MLP neurons of a small language model. Each row is named by its layer, matrix (up: input weights) and neuron, and shows model dimensions 0-255. Each number is 128 + 24 x the weight over its row's rms, rounded and kept within 0 to 255. Numbers have three digits each.
Before each neuron's rows, "fires in" lists the words (lower case) most often at its 100 highest values on Wikipedia text that the model never trained on.

fires in: "0", "were", "may", "march", "feb"
L4.up998:136159108159114095125131146125103128091140151110154136117133102096115160168135185132155129097094144150105170144157105124124136125146104107162099132124145129111113119138141117121111149108149140115104129123153097126139164162106160163144154147114115097116121104143128098136130114135110142144125087144121155113115094125133106173143105072090088135144102170078126143101138104107120136147141118083114151096113131147105155090145169121126170143117129138126192134153126144150133126092148165114119135147109129124120151142090130110130129112111162136110124115139117139111100110081121116106118147079159113117181102107113095164165124095091193073152144132161141099108077125101143167140138132136114145098122140156109147106143120162161083140084125106174116090168106109121128112092076148

fires in: "can", "may", "and", "would", "i", "will"
L8.up524:125145135103104126151142073108131150123139145124142102160107114136080091111138146124146139168115109112090103142143127144171169123152055092162132154153157131100133152107130162129134149077127122122118129191131121089140130143136165111136136154136100129135165141135142142115126135133124126171127124137121154156131159125130113116120125128111121111132101113090137168174125119121110107097168125126122130127122156144108133094161113140108138082183145178121189104165141139085142128101126140139138129114088150115087133110115154149107146158142091126134174065120121113163109138168122172107115099127115101175108150069136131083155153103094130133139097154150107097183094114110145135176154096155088135126122138099135140140128114102130115135115135152150128117157110181123151161132120132

fires in: "army", "civil", "military", "united", "infantry", "cycling"
L3.up22:109120128082150099091162155135140111124157145113151105131138132106141115148107166126134140157126155152135150120121161144112120110138122125127115157104107107142126087135102136095127108114141146171159088101130115144143181122156165129093145126174098065132139148103106165111089130146104130077116163119156131085119139138136139126117134108134160134125135180083159122154123088112117140115098097116154134179147090119121097147099123148077135107101113117087115120123153115057141093062147150157093115099092113119144106147157141168145076126146123095110102135122110122155116129145118121134143093111109127093146114101109119145122158147165129152222077133134132088125135153114106133125127128144112139133163145158134148153130124112115134068120126114145132128107101124132125118137096104

fires in: "n", "isbn", "candidate", "a"
L3.up880:089071102112112106145159122133144132106127175165167107121132158153122164103104149075151155130114143114105117152149099153136108090155133114104113118118160131181115102203161146096113103121168140119106116105137169106136124132159160133134131125183112100158187178131109128122120124110125118139141100115098164117116166122142102151137096118130124155139130100091130149101099112102149167164110095094162118149101121135103108120103145149148141106149118110136141112131181135137132132129185128088113145151084109139135136094141104119127131095153124138111136137126125144129101097149189143114143127104173129142132124115131113122150116087097162088139100153095116110128088129156129152160163140084129133106122119087101091142124147138131109143111123102088096097144151136146134124086131078

fires in: "had"
L4.up497:109135151130127115099131153120118091118116168135144105155122129118098097150141165124116152133134132098101165119156161134149145148174092116091119166135121122172145094120114165064111101131167147139130108161107149107162107150117121106109125162107099125159126143100119171122126129128144159132116116125160162127105119124120128127137098110141134175171108160122148145185149142109085134152126112103156138091140114140140091100079107099142152130125135103075111152155145126119147115130148147185101071132088135075118087155114140136149126153142111132103098191100139135131113085136117138105127143134087115116182132108129124098121136112140131199148136170139130075133142076128116134141162138146129131173133127126155120116148120128153120136088133116144107069094131170131150110124104124

fires in: "at", "may", "seedman"
L4.up159:113104107142134156135140098151097112129155152137149123123155118118124136142118141081124139161166115103112106198159125135171082154137099112133109108124128146113105112182119112098128156115151146144111129146103154134163124106095147156141126153115126124173117100166111138114097082143099112148134081084133104136141116179128153118156105126139108124151128137063149139133128135116158137115150101131085164129091120186178118100126158148114149129112142150151137123134176128140114149145101127121149129125139095120172118100131158122145131119115169118091148161115104100100138125123124099158063136102149128171147121087143103132124106098160138121134118183105171128110084108116158131114163142174123139093120120116100139110155140136100105118148125105132047107161118127133138125091162150

fires in: "to", "also"
L4.up390:071138089112140108146126063125127141117110137112132151142189100074124063115116130155130131102139123109133114156116155101175104133088117071121080138131143137103131143144119140132125143143131093128093090148089151088134075134126165129115127125089086122137123163142117096115073074157099114154119116139131098117116133105138112130118139113112127128153127129075115146138113128120126130127113136120135124117120143166178131126166100096160113085140114161130116098161112096104135111081137096152107145141121118105146155116129124144118119173123121117129129118127140132130107156145183115089100139148112109170084168135143152110112132075119110178132153130136109143144129119171069141099140130128090108146148118111129154119118138127080132089116104123151076128105142155114140183138129107

fires in: "a", "was", "4"
L6.up164:129101078135122094125115151128128118116152155164155109129129147116111155148130088084142097104139162102106140114155111181120121131146110091111126097113129123154112122162180140098170100117177125131099130088162146093124079160139148115138133145200112137186137149112110124111131104082144176113153124119124139152094138135137096136163082136133119123149149130143175118104094110117136107197139144098130130100105106114154130132138093089144156101168125116153102102125128120124115108149164124109137135120091138108138123112140105104111105125151175123111134173095153141149111052142141130126109137106120150112138104130108107069121134121110145133126120163134107115160124129134100156139143138106140133115146139074133110126141160138121093140124158099083095086116128136147109134102184090

fires in: "of", "until", "at", "after", "when", "by"
L6.up760:101129106115093127148136142145082099118120143131118133126158168074138142155102132115121147094130113137134089178145135085180138135161113109158090129113128109131132129142089088113109090121149131124118104179122151104120121143165113115142166130167100162150163113134114128111155058173101130156098145120128132081127157162114121123154135148115126124124132130121154124119164091125136123128101127102114163136113129206121128095165155134107160144102128141127153147156163099149082120095107124113110122153122124152113146146111153150156118110155155156117119127119111115141133116124114110150133100134109136125163110108139086106153114118120143086106114197134133165087066090131140135106102155154167102141122113095117145100125115170100089116091158086140142118124094130086087130120149155

fires in: "he", "she"
L6.up223:131136128103118077101093103119144122105128133136146092160107187097065136126098115110129102110130125151106113091137130125143129127118134124128124117122160131162121148165116147126116108106107107151109123091170115136156106112124114160154128131154134134158164144106149091117115147146117157110133160127085111127076136117166128140098119161118086157136148105085148159085116121089112159161130132100129113121097081082142115142166090085133129120157120111101163102141139135131125121144183137122115086119074131084159107151134114128085102171162147092104141143139134151136098103152147120136094135126120138126108165115121126076122135131148158142108139129151099162157086113132113158143153111113092113116137140084143123146173126113093105133146108085137081090140114155117127149070089089

fires in: "and", "or", "to"
L8.up385:111165118139155127121172110115124120123099136093168139131144108108150127079099143116167142159142137082142114112146108081133123122140103109129171133142106096132140112137104113185089156084148133120093116118124103139120133138150120127094158120124097064118092139165120123119135110093114188143137113068119132180112115164148083146113147109166154157148104098117169153148119136125117103108090130117140153112090092128160122110120138167100146126126149132110140127106121138147148128132143143145136135163136110104160088122084126181122074120117107128139158126132142165096058112148151095080095087129153110170113141120169155130153113125113156158143141132175129135110102143113126135083153109141097131128111134098139144123143134133146087133147093085154105113152093132116143152099121133

fires in: "0", "2", "and", "1"
L4.up209:129134128143097135136097107129127137126122158112125114119158148146125142179126175128129113083140087125120137159158098154145168131104111058138102122120133097139115140128103163132158099107160135108135099159185118130142125160087152117141146124173105115168159155118111112139106109136122110141090101122124128105097116091102085158176084165109115120131121164108122092125114114120124071156121107111111105145126175142136178108167144087133166133121136134148150131142172130111124126113128116113127112194089138137083129097157137124127135123169165130081109119124113128102127119089150136106141083104118095113139142135147091081158087107164162129124134123138132100137096060107145133138122114148130130134121134099121113098135145178159090101093069129104153106110125121128116142131137126

fires in: "after", "with", "of", "joachim"
L4.up217:122116124126120168163110128100104112107163112131176147147146146087130152128136109102177128159123088080108108159156135124169144125140130090164123114130137158164114079110118135144069137134116089130115106157148140095134127150145156171131153140113142155150157114123125113112068059148116138163138087156114094146133137094134115099126076111128105132165128126130110145106115158111132155114152146112110185093123174131143100163184143105116151138152112137142125126138153146115105131114129144117106106102083179140121152158108123177114119170109123121148189133146074114122141144148123160143125119097105134150138122146137082115137118070113131123115131140146123128156122104159141149138097117127116145141168135102159093148107125174130101106098152111155107108153123121089144097105110124

fires in: "made", "had", "saw", "took", "gave", "found"
L6.up378:147132123109138141105096095121111137123163152151134122098099085133101086177114100148164088115168119142153106116168115131189081135138151112141129116160149092113084099111130127105101124131140098121066112138122110141139102145102123149117128178117156175144111153175119120106155104152093137120124121112101120139122072136137165170108114134102168177168105142132133134125140131122136129171114138128122105131170151183109138110101107124161153126177136126136127147141179134140174111080117137132158108158106107102141105136131150111148130146096154106091148152084154097124166087101093157117134124131071110125147140131144094097134131112139155160155110115134125100121132142131139129119150107170117180135119130144153101114128153133094125126112139128142117107108060116128143134086131127

fires in: "which", "that", "who"
L8.up143:084094167093125130106107093142162161106134158130113103134123134132110077122105107153120147151150120142130128096114197109126085126121105123131071170093134135119148150124091151128177109156150132122096104182155121145133151120109131098112127177156111117135152155119150118143137113106123152133117140102144109120104141111133142168139125155126167132129143168095122086067085146115102102112108123107125121103156159161124112131161100147104107101155149132090116119175125134092158127061133152142117153141092104100111139152148131179120141169146141131097108113141132110149093139111111166129114106141131140127126163130141118145162123109121147164148165159124114121155113141148115138109142143157133115164156131122112128113174161125110115127116102038133103149099107154102133136114075118

fires in: "4", "5", "morgoth", "1", "2"
L4.up764:115083116136121139194087115111087137073109169098103144083166125113175079137114150100140130129124124135152144145130082139157144127148146097102098101142129109116121135125124145168148149130160086120151088177095180098131135098119165109100130106066099125151129116127099160138095101136116067146097129114080126095121100130146096137157122134110109147153114141159119165131126121111138114109150118076089113121127157154142122119168151130125138155143116172144137134112153134163109134134106113107135105125135155122117121110129117075145136106114145138144140145103139116142132113121141121117138122120088099105113126124149124092158137127155181128120129134116146111114135124108135167107122114132115097137094108081104132162114166145132066083137123119078124101125094161096128112113175179

fires in: "of", "in", "which", "that"
L8.up300:108149069119134125130148072091149130123137138133167132143124148135115171106163136110151111119147108150133101135154161125142155114172164115172130112131138066097135140114149105123147129114124143164115127158154124140141124191112094093125145119103110150131124082118104159118066114133100149142142162134125093104116113104123137115147089110078161095126086165078128101136130112116137088116105126128117111110134108126136117167116144123132140152096132144089128130130180112119172117154175155109117109124152128162128112122126088103107104143133137117152163128113102131133143087141144127108109077087100122195166148154168110113127115107169154130143154134168110105141153122136121129116134095164147167089140140078144081156142087132121125087170144136115142127087116108136131124126114108

fires in: "for", "of", "with", "in"
L8.up642:101115129138144136113155139121140133137162102120164089167144126124105144145152111105094101180148108090125097106175142112117126105138138148160115109131120135179155140115132136080099070103139147146128124149156156132145131147140108145116134135151147121115157112103167155093142099109145189157148125114145139140177143143125117133078139126146174119134151150098138137195099145131120111145118183126139134118162126158155154131122152166148143137136143152070119143119194110138119098086106133126141107090144120113109156099127141166127104153180151140118155134123105134148115123134107121118096130140108164125146142121134081101137114141171132143120129168170144174174152119134102120113170108166161101139163134077123109131130121152087142114123165126128122087166118123102135139073149113

fires in: "to", "will", "would", "do", "should", "t"
L4.up236:094124084141129086142092100107121114120106134106184126110162101110132098116130160141139107148112103125100137156148147090145113121083108083138130124122130170111139122143118151105111106091127114139126102165133123103128088137081146171138134112126126096159139154089123107108099069141128173158138090162135131151095120048098117118125147114166136123137106112068118108143116137129113140139134118115119171148106186107165138156193092063147146083157098154110139147158134119080167138134134117113093133136130127148150143109153115123109144174139129111096146130149128145117130151105149137140103136115095112161127131111150130110122154117107126162111140163147127167159117115118105139104130091114105108129135093093097152121124154129149106122115099121179100107170088131117137139144130101

fires in: "n", "was"
L6.up324:110088120139118088102169122167134118097139171148146105120113162156160142095122126086153115143123116124088112131149155143147128150137112129134078098147133119132094104151094194147080163095144123122108110148158149136138131167141157150140168154130123092187142138165144124094135101088128155111111107093107114104137135137151108167151110108162144116147126118118131137140116104105118134166137133094164144117142150124126144099094123129103152141153168145115118128129108090143151133108109122150124112146099114077159140100147145144110113149169117126110127105128113125095111127125142190100130056128129121127140131120105084105196125119121201144107109155143135166163125098130135163141164112140137164114142150100141122166157132141110081125118114113153092118185134139149112109109103113

fires in: "he", "who", "be", "and"
L3.up521:139145147139140108106099124155142143125125131131113111124126128118096106207102138121088129098112179128133125136144160131135098169117134088140105138128150144126087150103137148113148103131141123143064112131154134090124115131086128148161120136152112135127156135080121123119091117145119145146116149119137112093120102163126104161188126179126110143131149140143126090141105084134113116136110104123162156159087171145125108101200112086155157125134131145148183131129125119104128144149146147103111141163109142121066110123120132127140115155158151122095097141109115100109068159109174124123104126145099115163135169124066161093111083123139144171140095126139109151149087072119127141096144153121103094150132149137152146115137124126134106122147137155140103102142126145141083141129094092

fires in: "he", "she", "f", "there"
L8.up676:154113154131133098133067106146170117108155082106151113119102142106111103112119143147129097111147144177102111117122179112129109085092114100176120134117143159120126116123113139129134122140100120164133156134182135108145119158108136140148121123139113165184164160133108106158129145114135153139164129132092077091136146145163148100130136110089170136153152128097112117099107190107125112101084136092160143148110152108179136139173110098105128128120094155142113110126085164109135123130158151150106120156132113161117100130117151177144139166143149110139131145124106128149099183130101131151114103151100165150094154113111172118149140142145161113105134089134105107113121145104094167132151126169111108127105142094139132137138148123112081086132131117121115139130115130173162188117118117